python train.py --d_model=768 --n_kv_head=6 --vocab_size=32768 --activation="gelu" --norm_place="pre" --init_std_down=0.00264
MLP neurons of a small language model. Each row is named by its layer, matrix (up: input weights) and neuron, and shows model dimensions 0-255. Each number is 500 + 50 x the weight over its row's rms, rounded and kept within 0 to 999. Numbers have three digits each.
A block is one neuron, or neurons of one layer that tend to fire together. Before each block is what it responds to, as a language model described it from the Wikipedia text at the highest values.

Responds to: Word-initial fragments
L5.up114:428443468561453518419478608523438444505478455507511408496468510529513467549562578604522464532421492624486627550510560364517422503507517499512447462524430549556446512521448445477552478548556512402498479452511546513464451496568484521522490575452437440516435496449554467431517552509455545556473525531542426484484391426488525448491436516452488531456511500538529470471595498544486544535492510507451515453440590563495483660407487467517503542525459445397588529452424441477503459570465552503489387420486549530526589494542538504506475523567494502532578451280482489430553483547469549517467431579502509520538446443566610501506525660510564522587517509484444363499544463546501550485456575559539460413450486447487508423450499460511496558464551543566536491484478506506566622544523438
L5.up778:538500503650613535528605523380549492430482579523560531534557529513512478584524523451480544570514512540579540569424563488480498458565479528466443520509478521481472516562477477455470558477513450503502517534512508561462558475490519435583491533608481558457574588557431511428563508482479587496424505450492525493500448494523469476526520500466429523443557456464569454505484516533574509539455465519500544541523402429434552500432463491481536535392418396479496499472405446543457404561492590568529453556541583572637504516463576520486488485512530453377455525472450487520493522444534535482544584531374547559563509508370545504451462492434529537473500506496468493476450529473453526571545504498445512582512418492515502516497467537499556474501606500370495502476451488394539586590492599
L5.up921:527425601511475514437383461567415461602616565451478402553466506520485565605542420497533479501482499560597450469477520444413447422505391517495447477558419546565475547470523426408517522508547516458505448557576477509576521494411493475523561473474484480431458532568453440569537467453478490520499490551477573537451539553439509559511507525534519563585497456564481459574479486519496547528479466398502567380476476508541512481560471551545452481527516522510471486403575501461472484595434628491491622598606408475544468478561455478551476533494562412500509466372521554451490434543451471454517454398496442577407571470453540472505476449431483527421450497529539426493520472473553452558591477556510470430469526491409526537555464422526503521565491474571491493462487622624466494553581479
L5.up1249:567416494506512540478448521530487476448516435605498473449445476513468476462578400477542500498495487474386453560418491475570554552568401423500494503454439519482487505443522484516570561572534458462483488502561511466579504563460491522506486543455554544484534499525514445507515596533547473509541510513468463605455541525516394502519564513474449482473497517464458534603499442543521497556485467538490458520513534609623499551517515442505493422553467462452474543611642527510559516485523426505370534525602488572475581519497542428517550550466513483479527464504410558467441408576491497513494575505552509514501580612518498519536562480496595492510571507472501462593465480503450434515431553449519505615468532516542558498581561399518466545370513615434552583515497488497536492446533476
L5.up1493:519473572536601565570476472464566553459502477429482554535502488507457431460465478555442526507426441540467532437549532458495523464483516598603501546456531415483566450517501508440532431475608531509515474473442559549471559541466537478563529493465464607442518530588486471496488607479546610510435574491406479525479463399515440476549481511473535509508548497515512462532491453430467540516538548468456454464508577510432554512473539513533583500620436464608566567531595494454503452406527474432538569557392576477546469448552457512482502454472477611549441452440528528513520473455527577504406425518500495412526454468501516373381521619497518503550527656620540436483457487516513479524482477580425478434443366446522497477512479580490452505403491617523528539535488436496565411472423402
L5.up1499:461473501515589542419570570424567635547487497521517547479524430475413371501441468513494473400450489414505457490525503454574499534456511472522501501531515476369496480476504410434499602502545415577414432549472475462558424463522437453491501488507569505450455620434513499490491469435462502505537543541563477500455469489407510466551513513540482567497517477609538559504443484499514521537492550467482398460533524496537519541429413471491474467559478445527536499559575577455517503435515425521586475516492460463517571564493462483491590538555484446472515413514516506563493497495537461457538516493475414555506396539544502534440487495429592489495445509538581527537402476495546512530534494469464591535488449543471553585447500420481497417569484476490553587502525467519493518517530478
L5.up2483:466457457431502546422498539580447475560557454471529620555527439419466531483533500596564474424403537547506432543447548580516464564430515532463481455564428461484412530485494459476504461475460504516482510467529553518432512497494572489461508519523475454515522523512502482457503498643510454581466468510495496531522524489476420417504468511532447596476606444500473485503496480573508470429444427482488562577502590520464513467519364439514420539567528432541482559478418498452406572465459447505515426480417512587532560669576530535498529457486470415493539422468516493529550480431479565481436469519536516449505484536420444491542557535538485559616713486518567429524601480542507552472606489477416528540411530521457479513598509594532414553548477509369576495493558465508489492398472406
L5.up2707:481533431554466615525539455520457531484531475513476518486485441544331472502477540402440491487450498494527431453572450565496555559473455500509537460504542502479477470433571499620522492443418419565474564593469521523455433442456547480442340460524427468409493492608560508478478470458516447572468513548396624534527476472491489530411516489535590489489475521480555536504434508522441468524616431455404470463500510456497469615499431355476484542520428501452528478496526503480413470438477458465417520592494535536521436612476438558493574564557493539512413473527512519457433545553570555540490607503498543539465512534472508537512438436507510485520592396521463468493477524506487496542521417438520630595514545489552532612497510534521462506426438587521574421517498545444499419466485518

Responds to: Compound modifier links
L3.up1885:537450548554497556490588549527511521577543527510565522468444472475577593593528510478537507524593518496533453572525600495575508454548504477445488477411436517443422454551446546497535523571507534537551551415511519450458513499499506492547433429493526483606563575472601475476467500436483549527515486480522480529458349524528453431655554509463495473484426573548528469473629407513497608608457447458483508525548511487540431463476543439522484439476495435472499464368526479511479429539500523517408518550517477545411434499467481571484575517498537515502509436405593518583479481612447460479508476507528520472488401492505516527371532577549598547444536366503423506472472498509472502514534485500438496542391601520478446486507472526534566531553430482459543503387497469472471532474497517

Responds to: Leading digits of numerals
L2.up644:509436449574577466473642522503526477437559415507504480507518443426503425526552519451486492481506411488527455501560474447504480548481470619528614456552494523493511492499557473563528581459530543424442421517494507510531539547491489431563483460521466461491487479483440419491479431489512512448471482576428514541581472422469620458513553450433530458430507522539591582541553581484525412516492524463482469480446561455427467424479475526543538498534500422487524463463540609496597500533489548464434460489590518761587528510472564526426516504445426493609461462428497478429444449438535618470436529519503488477529535527560572481487446452510553597521569471494541359495459446460509404467484480520448493496499532451445550457476481567473566405600464566531536436517481501608467560479499494
L2.up736:472462474489509607534503506583555512427519533457497482474565516517419504540462456515481498501458513540547502505483453514535466519505484497502502555495588566533471469468585514500526531497487434514536592404491415535513439421605498483437355512569479579477475497504529481571477394508487561438425557486574487529498470517546496545462446536477492473484426485535656565537475445506523503454421587393506405537488535451425539512512558408514533522483473453515499512491538533510506415526414489498508541482559503460578511468549581532460566565493442516480431454451534483511566548425548573549533417505520558512493474570583519490540470496445526510465503492566503487456448511597552429581488510491488518546422528558487428502505517580538487383550336502557464537394550462525587544436543426
L2.up1308:460478514491601590485494493600508567440460444489557375507343457498494530578432498531469524542462480554574541522471430522516457584508441496591509448515456515598464541465405530510410524510506479449454474510508500527459538566532565491513399447592400595536467457477506519529478477509478570482437550485487465611547476430545486443496508445457512495480521453546537539427460509474572530570487442434488509514490574453594483506479469549526500478473513478474566548471521489509555548566412528480330484403530567503574530488494555465341509551452419545524583487382454455537489532521489480482523441564481519462440549493494412514454468559525510457514511410483482500455474460519451407424433541495467593413545420447356466542446487585510536504503527521596564502471477489516440513450528408
L2.up1536:551489443576599608504613489540573513450508462542459478450463471437446462430547502555445583667488520483543525476550527449477466520520598456420556523506558608571529534569398468668451524545539477432366560514528406439540474508517542545518453548486526446545494515557518465478463464457451633639438591481493428570524524480494533467582476563610520550482526554451581577539520489465500574462490450477530433522474505503487496530484597435478504435524475465468554461450618613455451578478493496476452458476617425611510520572552495451479526556575464522497550537569436455511535497443571485513529481546503584458469432499605474545489437485488548486564607526417540406447519469483491509446525509490580533497471570478467414451527541479543588542559541533482503503409552512577549534463456442
L2.up1809:344476501479549509517467507402628488617486544451505473476494468411530514651506505462493441487498388542460474558561569498472494489480521537445579495444445475546381479570475548579517507542481490415517316504500470491520529437555465527512500515487482512473531508436514460437485414504512532479471435546474523521550480461450491576465526532460486469483541541495506534611537537402391552480480578478513439612442609525405586388463524490539516439449523459494437447443483519520533506550560512465496413480481523567451521524581535501509477519484504484557469537524511459460390446466591497428464538516461411481469446492615556480500451518504572581475481487514485495446446477531435528472534559589455486434469481448458540509483490491476499546547474585576431403449548616511530573538496559
L2.up2232:393435491480512580503490549461501466495522539467457464575579523450479527520521499533446475469538565526563486508522499566426495515462484640472527515507551464454492492539570526416510523463536498439600391581408473498381533554431401568441419482449547553484414542440486514470508457410437519426459491487468515516612429530537507476508518545551595449455529440467479512456456541446531483589455514451489446595463547474535540522536464433456464454434516546471466493485482503392506545509507471425468469475508513460511545505483561526481572477497511465522509542518469411514578500450600499478512443481464470448366435522504518433519445552485603601497475533543561540450512559559395401610487481513491519465624467498378539538518483481500468575505602594618445484495509519502464471566451525
L2.up2294:416488607505552509478584472490529489436529482513490455478520428454512423531537488515523506504510453555572418511571374455598467507461524591487537504565486389505528461511500500551485528508474492479503482503460475505484474436485564448573501498558524504522521537445451494489530439565484503436407516649461564512563488515416541461475497507540509527488532430556629532455518622490540490510467564504503492500491542415505485463427388546569500444501524494472495542502580603453562538495505428491385514488459555643496528509438559543522551604579495578466499504361429527520433460435514543502496486540497430495433476524526493428439539514577511539505628513520477453488535515545468486466528516497397479543601514503382459438521512486467568450549461548567491600513497542446458605427499488
L2.up2918:412458476561606489542581560426532515519540494506508533468571368420381548572573503524546537504568443548407482503530482483458566505440517465503450484510474509434506479494485494516508484453558470523418452563550511406502482470532538533524488441525482483486529548549402487455496538503457465532455495646469492559512513524566529461498383498511577515540485482463510521438523588448558463573525485517483510527540564540451563450507582482512524517499490471483488493450562505519444430599489578438391435529555567479536564462455577548480523445508482639471489609497499438504444432490545491416537446524453534531526531497480568451493493513500463661454540633591506504506493441505503500575492622545490513486563512465506515446485521573480484551498573566475538433514534523551551587483537352

Responds to: Leading digits of numbers
L3.up2699:467367455482544510493655584562470492453600514500537513520451478412476457504532531522476459434487458465477579514593385533449487514472482493471558479468521447436495518496492521536534585432517563500379496449483524467379478554525519514493516431527506372501540464549591486526486451552509525533433480567415440575585483488538532461464530493490471550495517510543583507557500576524606485580520488629505495461492552372461497467495589490514470456496519490503542523437564605500507477609537548497537428522601464680458475518501543526438553490409446516545432477454501491417531449518502560442391569468381500503539527519522512491456414469459525509477601551437530478477467587434545412464410488502464565533484452557473452417479478443510474394422489580539469534467458550491546550532500422

Responds to: Quantity and partitive words
L2.up576:495536406523527444593443391521521594465448472453448565455468621519547550514479546469482491452428498444478589437498510428514556493421519543520521471455532513523487527447496451361477450488435549500598506483536499450479575564415423454523453471462482475442527359472554417617603553493522523486538526519479433520519499551451541505488483463496497546431384526554559566493422462577462493502456515461481510480402495433492467515495503409578554474526504511521564450568447480483526500484513363552501563471535504431456533524434553530432555418471471488489516537451553541509516494435431579473425546444387496526561427506511519514479475555549515522599479521470439523482535506444508485559514550409535542451573584370449453540501469510478512524491505522467500582464497572477443505510463439
L2.up931:535568602562393500528465468522534539550504408502460544519494534510487500472525495483453490494495502549500472500570500515446568495499578465499525445524518576580403390516623374531499504551496520617495512484441533407499562616445517434564519372533535493459537481621538456472581508485557480484559473444469561420476497439503517441462561482494553516539552639604477480511503504465501473541572529518486561438453497552505427490460579550534424542571406486604449564557395455454513533518576466611488518526340458533458465516555429545495473426503560473527478552409565555509400520452360506423484499498554430522587495493540478548463486493587588518405526441521467501581528485441448428529589463502527523445429475427452413393541385519496472525559472541573485494543476491462446506508529557
L2.up1444:513538463466501541580480512491447511455479486460482519521382507497433486443565472524461531451561504446528522473501477524515493430499467600505546331451532629596516490533488493470402554521515548504458505467410512510483592519533521469481509492486424464541506519588533441482476498443534522455565541503515472429495543461527509420566408569471472543542454542550503452486465423527399517458497529541555513477512543451507573620463418443513443521462494431538561555510480534558561490472547429518361528532398437545517469576438541534465535512524495465553524423399559690470460539430431528480481563469597480478622594463543527511510556477467515475470482597538467418453483501511435471530582453506513490524491573535582513465592421503530505475571540532483510523413361475536563529511505503
L2.up2130:440479486592535539478475506563634563509424414484554477553549515527454483491540514608473508475493414492435538489565444447475506505561517501566426530477571449501464503547479437504489539552594491514458521416465532496424478564523440445483389460489530455544473419525517465478523561498533527586417616497499447498515544540490567522481510486512567572500426490499499508511418497502452523463496556509558487506553505536462452541528513457399453408629558431543421562543476436591568433548536441521347463587396449501493373539496498492471492441434434525528570421533459556491420491435487478520518512459498538447547538543503472546523504522425516454476482469513412526535527522507504542501500491516551559484456543484434428489442521473478535510514532506440476590482469447557512447519490450
L2.up2446:493474452513486528525500465618545527542482484537574472541504486546568522437533500481433519496477379488488444503517502518487480435515521545513446536489587408534519598470463513442529476419500524554520487528512490584484599459507448508414512407493558446521465573471514541534525457526471498470556469454512500499596447568521457475630421595488448516520501414449463483538479532600408594461488548497538542574456558502551422536449556526555441484394543541479538512513541459515483546535483510521439517505442423469453392523504471526504476495506501368563505487483505520463507427489484527387486476488373457512520494506453398450486514537483538543467447578599413468484529550569499439513497462524477428485464537486447490481500495459470492569486542444476489510483550494461579536508461535
L2.up2542:488443531431485553429495562590420581489487566433484445520412469536530475559526474462537508403493431537503552461437464598516466543515431514532573493497502433461489536515409404477478519504525507528467451424531610483488460520528477428409462432506510469483583403529553493455473517464487449614496498523540530468496506508574494444479465437515484475561445577492464453523486416375481500393576533501585515533529575467533477507490483443527479463482508449570562421404492483492462466579465463484432473513475395494548519494551485493521581537464393519522564532563537450495535448446523599562429528477505526335507490563546542500437476490524524454432524527608458429511554446547525498501515499423506455498487553515472513540458448490531492473465473529521516437422553484510487472649588575
L2.up2890:423434471498554468441479514482520496532529457484425495642505505461496447489534504461466468515515494464536493493498486481437418447428448522543509511540541509465431591492505481462444515447495410587452477540523556556463493583516499576409542606560592525555536472394565533549529442498590473452432465453549519503507547487507514524491519552509517520519492481497506506459458507503530607531553340535462485564487435525550448431538496469465519494553524550472476602513443537446536431457566415441545459580485532606536477508505544597535587466487416531515504554535503510444553509481422462527450581428484501548605563474492472567450578478457514527482467477443394557568514600494583483508450510451540529535561504455479455540458489504497414430529445556586441514466439532504563553503490465
L2.up2993:538464547484571502477458494540537517511446468553456494516494511515406450559533541497477533502508487538473567476516449554547451537497560504478520406413526449490439559508487510533496562535559515467493543474387531468529539503561472438554474474485511515491570474511563435492544467466553494502509598432476512544486596472440502474495480531498515480415471555500552453527524427542414401489516551544502512502426515542478530478526512420541489508529477514454517512488431566524562445522605453571480474573467546552562502489496443580456567464636441560549497493476515607484433546446354488542448538466585453493573513560534570537515471564583515514468448490468473483526469469416382367592588484461485548630469462403431395520567406492453447534507528526472515590405390541507524591530434461

Responds to: Quantity and degree modifiers
L5.up41:441441517589409458509501453445538525579451490509484609466492507515444513487599543411500333500465511508382475544461483415449538511527522519438519545478472451537491508444516489507444438560495481471513547450527507465505536554428613560507553501405539443438532517619554497389480455515463491510487550374441491573463544500478499447547500501495538524491461503567467470481487435506591414470489508580420496432529528484452453509451451509448530549478578504541506538543514479494454494523401463464490550559545454565483540550536459441547466519514461478470510471459550441593504489547621510522427551458502446540475543539496429569454483569560475528522603519501560581550446637468464509624495490470425495468553510677446554543477545490473458515547502526492512511542490523462453511561465448
L5.up291:506511554484442508502557534494530501568479471481416488534473418494456489513523530506518440508511373487427485470475521521494520495476434457498441524471379558614501457591589475459519557549438515546463478522525495376465532465537497503482489451511489453456484445490493559506493496535446535496496460495518545536371550505506417519475441504456453509521474520436473392543487514585349499508453472523547590469392541453529584512471483501494493567519439482557443512574482581474648532456557512517505460507486472471582454497458549527429521494519559380460551458413481479499416537577441533479418486484448454505460507423499538548514502540490551534591496493577532459520468516521430461492523464587533485473438545607512443479506493524408487567549429510486514541487587488470509448466529505
L5.up799:518427562487561549476498500456475536514469396457521505520521441555487500448483526492450472436392470523470584489532565504531445406529447429557618480441478559542570530451571489522464521529495508492450511432509529354519471416573519426507483532511471482424461494547532516582506574463455624551517555534568516503388489530554531500526480476457472457541480517509467488449463474436517480482492433465553487410569468454533524519432415496625472384545529438443470462545518497587498514518518548423504581517542504527407450569567413625549537450454547465431585490484495550487485465565508471469408490528544560502527514522473529495521550540506498557504496433534596457453565533672457439587514572421436529499465494548528474470485439485479441461437458546460430514529463551508590525370453436
L5.up1016:578464411564459477557590486410527473534496505475472469475585441520537530518549493399490490434426396525490476424443481568468382505563406532456471534468469427555420524541460511515524495525519495544461436438471493498390523512414530482522480513437501435590551444455523553450388442431528530469511451453486434555504441543491468542518405533467445459448422413597484449567470544488509435485460641497569476491504488498522540454471447463527491492526507435453459547475543465522521456505446541471590535512542572586439520489480529492403595509457469498498501558450493635506498461464478583485509571510458568357564567424473527519588529501465457540542502512527450471572519569458443548532505511465510558522489389517425490462480516524470473554505440525578503503582517478383463513485416534
L5.up1221:435438405435458509545496512468520434514485502433565477516539563564537452555499488492610481482497551515476492459498465608453513461479513573543497465572414514438484530450624525471527564543493587552494471488479541477531448559607506519416446514595552554470453519531474466535511378490451547473460472472491492447399553423470503425582539478468420535577450464530514540517523566553534517431494550494517484557515440522537458580514517440464501498473562589527499490479539490486508515496525623481505525493462504526608499552510581463554597515468491467571461480569544428510494522529438503517468494445477467500460575490539609535459569544545525554463528439601550517441565460504480377523361505515414458434514518524560526468517556589461522553529520453631521534479493520471519546545576500
L5.up2252:448489555518469435447542454511539513557443389523473476457456451529483511461546493464471474472529558558500527480534456567579503532567579544496582482449413499531428560479460536371530519453517433522435595506541458525409560522518487525472483388540474507487551568518505472541541526396456542601446517498487500489474506590524542553515428491473464526530521526500482472421548509589540489591527524489635523529523574490521577531555515527542507605533523547565463566542486589489584400454596507522476583569427549499571542486508581568583481492445547489464654435423530450483412469493596506506473501535462570543554497496434392468440488495578546502524511474438462520489481429484562503463503465421430435581447490528439501464486568523496490501549486514435514476472422486492517486446528498
L5.up2839:529537448518402493574481438489426446497427587520549570530576465451515569572539506536489503434507506536453520439463455527485551518578489480459569585547424448534484514520498548457439440555471549415458534544581538511464519515440484489479515440523512492476491530535509483490556462517591544436456646534469492446474399403509421480470454491546464425443469528489437531422600429432637492515474550484437454555501428491526455545460519446461526451507486459531331621429501527448590494420520521497528559462455528577549526543466517452477492475540521564581576503436486490532509434512536460569493485468463452463483489511475526470507438533567466483492628487520490598554530500509587530447502403430412504523388545414534582470519563545485414459465476520557509587538472453484553563457515415
L5.up2993:543545435506491486551512418486536442537542456553550450580491518496486464520536483473507453555527487469498515512522497470503544420568528534538425464492546425497527538459557417452500455549466484472543400509457449441484583475456536499498487498479492475461411454385552523556547494513481456586585534423466472478467398551520514434500440425510452522411327551521443493454543578500449415524450565530441555498388469453491481540542565434489529512536525486493479517441523500520496519442546431533506455640530499557487516565494424608473555518595446549541568557433538522450389504444478497534462533515550494519517397468429514512460457474446419595487534513457441515510546464517498519413554597543494431554512473495530406491544554523486490485518514507575403577323382496528567501472582362

Responds to: Start of quoted speech
L3.up621:466464486444455476560524548508469572411505505486529421509560562434457527506484463374509470515459496540482561373441515542696513452431460571510477514376541522508536555469484490392579496414444573406458511445477519593470472428554510577528517500507500466520569485556549464535526503435538467499368552467500571532555569411478534447548518489485503532549471553492491585553508486564552551468503583531510519446495535538511471496431468423478474479547504561537436446462582485473455520502504471542471500490477508531478496488471447400542528425499491573468492569512516532489411529531564573435622521484363508557515576548547517501452485457558560476547439443404541574523536477572460481562494504513433443476670555468571492545438376467536465439503528458542473496498493413520487492497549494

Responds to: Start of work titles
L5.up478:506470549469544564444525464487571614471480515590486515457506563492552412464463524545492524500541546541463504529422567524497407479418549380483453486494595499530460528527475510436486465550502449442451472455519434557469501419482490597444501509468501477591485492433477485486552405397590514526500463563593451505481603518539518502496521481468488506450536553469553490588512405487499584490489436472547445458466548531606430471476494457447497546479531552486485473501533559427512513571449549464440605471552476475427427507551472515472501463460502493562481454550527590456541507487526458573467517563439538491366647516461522576533470569481469482536463566491547457486495643478466536556507445484522555482510488468414522520478438427540416581525529498571491443516486499515560553518522595
L5.up677:453506483468531568412462402522610505574526489534405476481551521490489460493566462457587508546530544524596451522522556444521477499444589502517397471467562485550488471552402483443465542516429482512480544552553453534514516494462527549528586547527482447522533460519400543581534650530541478498541525523585552511521506457480518584480485439443531467511460497536496585588496507529549454411534588500405514524536532466623463421513421524456513472503543578609480508549474600508533478436491470424501496487514507547496417543472543563417539468501417421585545470531508450553580545403521448535421560442510470515536428431493517529538484482523501450512530620579522480515497414522567433537506511501545477558514439501486502412486373477619492443448507507529556434541479428450438554476473449
L5.up832:443438481489544457582458514527512541409556517513482514424490553439536541507507542486382515539500565555473647491481536545612451467453511481509547501470502512621498566436426506447462511478498491434382446404469545568470511508497455566460523481472468506488526496540479494510484497390557524459496500500507448437575531417411513462563501489461438422510495444571531591573632496560537474432423557587570490442466510549578393573442444475406543547478488537530427328470446509457585450450581415562484515497456504587458477544551528427542455472533494495570564591544550537493470579512472567455619499472467489513541536588570570445488525549498518439606496328521433475514542410503508443516485537422467537481634531571524473546488572515494526456505532597536427395490547488530513544452511476
L5.up1123:507560427511449474480455492533374561532457483542465548467529539569554461524471396517508457410430476563502565466618512494490467553510364510532402458480510483487548480538456558478463430480448456539493541474417551500459452505501487398475396575559530514468529578501428493512462464489419472448424445430419487442609553577390490547548446442480440412498478443546507514453507483551464507495540555523499375593496531615560506480486408454490489438545518469446526559489523498520563453477606474480488493506422471580486466476554493477496571458554568503491446446501528461474481571443496551483489531544527468532534594584485497573529412534487495538559592429492495535540517500539534482470498502481534478575422403434507461491461525535482429521443491545500449481570464533453543410506519539
L5.up1970:517461539485555462598448453515523492496504502412457492435482557541498442567568568565510487639448558520519536478500524521497527564500532492502474517494610466562388564545474522452497506497501569509448493550463504520515565518474496533402515501415691553573516528562409516468513471465497571482472521591570545431562582505469577446480559547524476456475442462447528514495542585470471399442519575530502484485574473504491442497549408465464557428479485565585522439492497535482598563510522515481473537494450463477381460579551564474491536408538430496526497489516524547534457483463520470474488463557476559548533415437509499466490471460458551529529490460549564544535531525507495507491464329510446537528405419504508492460493571541476443540484522475498514536594491534533508501524475564
L5.up2033:495482440416532537538534440432566446537523433516473493515513546457445468631577590482440543554527468535474517424463475506525454492499500561541457545508590510452507493541492575404427479509448461467469495433522480531509585547479447536425542491536529485478500531546506502519468599476441569507415525501473523481491538431446609386511586453515510497477485513543413579492434518452446588430426595466475492436599557436486469535552487492535518449557547476540541456482529546489568471540524490534497604536462526528442514582576538513532532530485545494558519453486461530527569394423418604553563505453529508479502491516579475508440537472580558457560473477629504453521635523512459526453426539503449555534512505464510469512518542468462414447517501444518493447466441463518480395529480563
L5.up2305:543462500484528453494429364453547442513596453533530483421471496533564373545551515548518478550527518502512479482395533521463493482510444459499466503527655450462480573524505519477465525522505516482448580450588525503535497601585494568536457493519570492435496456458484558463497518532523536507425486468498476478440550451524513612472506489492491566489506473459489475520525486503474503516508521590572578481486509511476443533527415573513500554530454524621494516457442583428553554419528444491480533547503520557583475562505493492588595472485562578540491609544550479458490490445495474461513519494474480478501466517527466499453409545565549553502655506513495514487545491496476486428491427506424451493456541443546463422554560525469477533457449512487552470516475462534576497503541481
L5.up2696:518362379427553525471479417459575556500564491582467444545502626435532483578610567503493498575550495462519469554494505565422459529525544427588373579508523530470496517457472515394564432430531497380532420589492474453500523568554484561419426565440462506522532525510408575450366469344527492472403508495462539495543557513538526424502499434476369462594473555523556554451463524489611530465437532418522454485536568447515481464571450511565519439579546612507523467508432515384596513342535478493422550522443433562492498482540464475443479475594518433531513479521468451531445491479451468565507532500561528460534538560500557566444414483441575460538459503477549393553477564521492446494555450450521537460543600539505513542474544463563543493493500576531430391410510542472471475438403558

Responds to: Mid-title words
L2.up328:505455419526447535446490470519541530535474399477422526460535460484391521543492443499510442430565398438556567475476538491512498452510593467561404513432457488527556513438416498508509460588541552488552563506478542416547449477506520552537545418493522541473540522559435557577496453478486389577494626517482567472588566503436444600521504481512482445447521387564501491535388389594530504418511492539588454605462388492556463522402481445532442382491416595513545497527488461529505560447571365455456548536566481509371399534541473517502466479417547461535532610557621501521473426456472475476528468545567509466532559432458435488419513478528441455445543529489506534510484573481556408532476560552545508523478540524404473551487525539544466596529537595425468496487473435516468480502573587
L2.up1172:591545487453503465461482512535480559515522518491535442577446521553533483427570552496443584497485573490483440450501500506496551511490539447568422571435561562525511542522554483493453602511575521471581461513534493494530539548488409621498476514485518521466534538582542485551528507447504522545526435422555493471515525489485519495593490478470520560448431500494482464613497537483529523536520489456574427528524500527488446513483578496473536442466411528488530467504501532542473533416490408481476547467421531472519502566519485466527378540563494474550648461457536551539556486603595435369515525491493475475504450442513557487533569536510544522566496524413521499535447562543484458486526452447514514539445498493523471551435574449593519459473589536488468551535436495465483458480505500
L2.up1287:473449568525524498469585437560525536545556524519464570474514504517465513594623459391522556472499542467512524472494507420472428492492544539482487523506535504454462485468555503299538483438526568409520537466598556527468525432484523540486470453488512452529484428460469535336558534511476495491346483387508505450579495488452405506493462434571467472584562457421481462460508481452531597551362465479489620474467548496566516567466512611495515491445459537529536498481499487436464498568486562467510468519500589526464527598441432595524480505409535552544520465551462457527526526507509464529428443509522477577505548516515598457546427595511500528558491424446492472473527477527516468520544550551510547509549463537567500447527503442426443540452635505503603479583459486423501492509511514
L2.up1502:571557509420484513466478393550545468518516540476414540451594518464509470482545472474513508525509540492563533490520492464478461556480581512504416565421548476513515518458548571433485517437461509529485540572476498481539590561547448520537504553543555557573511525520511571592533528507499450511499456498584497471535511568479440564567456491444495444574371511406516515534480517569525443553505463532554581439460450525500553504388402428529525440447581495549449432444510542575422520509548521579459547465552550570547488457497459545494510431485523512547579461588546450479571506519547479614477645555541512524565454468451522613500551483468523487567536537455564504513477597520471573531529543475545453581573516457528516475449469480588468484434500504451527612581427498467630517471551435
L2.up1551:440435522486542476480496482601489458483546451493448509453504458382407543492596438431490548516440376501531474502497516568504461562501507374507458538546485605400467459494581533614473550522510498437473543456443456431542513465524448497512506516471480471514521501493502514499490522450427544502465521455632408479510457568381561450575437630516436577399490479557496504530497509415471499465463541517520490548546514544489414436475475519447493491513502398511492436482493524463510535460398489499472487530480589525455551519482522512476470435522477486470546549597513516474551505497565442480490466447513517462506528410403500464499428552538489581505551598470509546504499503489486507550494470466555528512456512549385528464377487535639483449560466544576505484491452439520421441524541482
L2.up1566:491463472484531495473525426528406528523468513518506547424402503546422438522574519545562569482571546476603506499455528358476467525585466467465557559489562493468581512458539507417503459504458508444490574468636468550512564532540476598554506417517537516496586491436448499609348483562473532457446447412501484557553493499494387592434525468495474487522548535513473468540402485439538526500508393399543455553519572556510495572479442548470535385494461537525414512525568520397485454491481456472418484477518644504508582447468444543482479459524508502523516434571452632491547494485397582581433450487494489521480452444385547446436492577434517514499476474455437487579529545538509437518432545496570481633492516456440497459487416543448495462505507453422519491524529525396488522523484517
L2.up1787:522434519472571518431532413604445494559523517570594603486404481500498471582504402503486495492526458601475490512504494455495531479457555482462503522541446464441551510567519465545439547461567499445444369518556481502525547399439492558389460513499507544516482493475477591458501572462501483513339547516538510505497490521541500520473449414554516466547537507510484583533568488485437514577485510484459526409541479510533419540409457548557536402534509552529500539490549577468479436471436498523487379545528527478451500567471513456582454413433514615462550560448483416482576539501530431585508497463528453549503460555459485516467456383578521517650506541340456479479542516495527445519523561490601446469594500560512468525528504546453540514442566516508528508505537547445537519463548503
L2.up2131:585438471572520503468476326561487589566496457494389595463431509483512388524593467492474469549568510475490509531454526497504447519499528584465447514478497505495534517450469609452418563507486448434528504559543472495522491453540535636563435576421575427485521554528503590526487455508538464592461458431513552452575427544409574460527528503484497490516429469479475440521444478480563511470429463480533524552481516433554467540427502568497526409512571497523467501508531438448563462508512478530436537438537552520408528519543488570584546445395517492576459496487555481462584530526525508579510481450523536455453442482387490470531520568442551477620513507424486489557517463514454567517455497524541526502510572518481558428461411534477483488400487477541441515535524438412454448517526524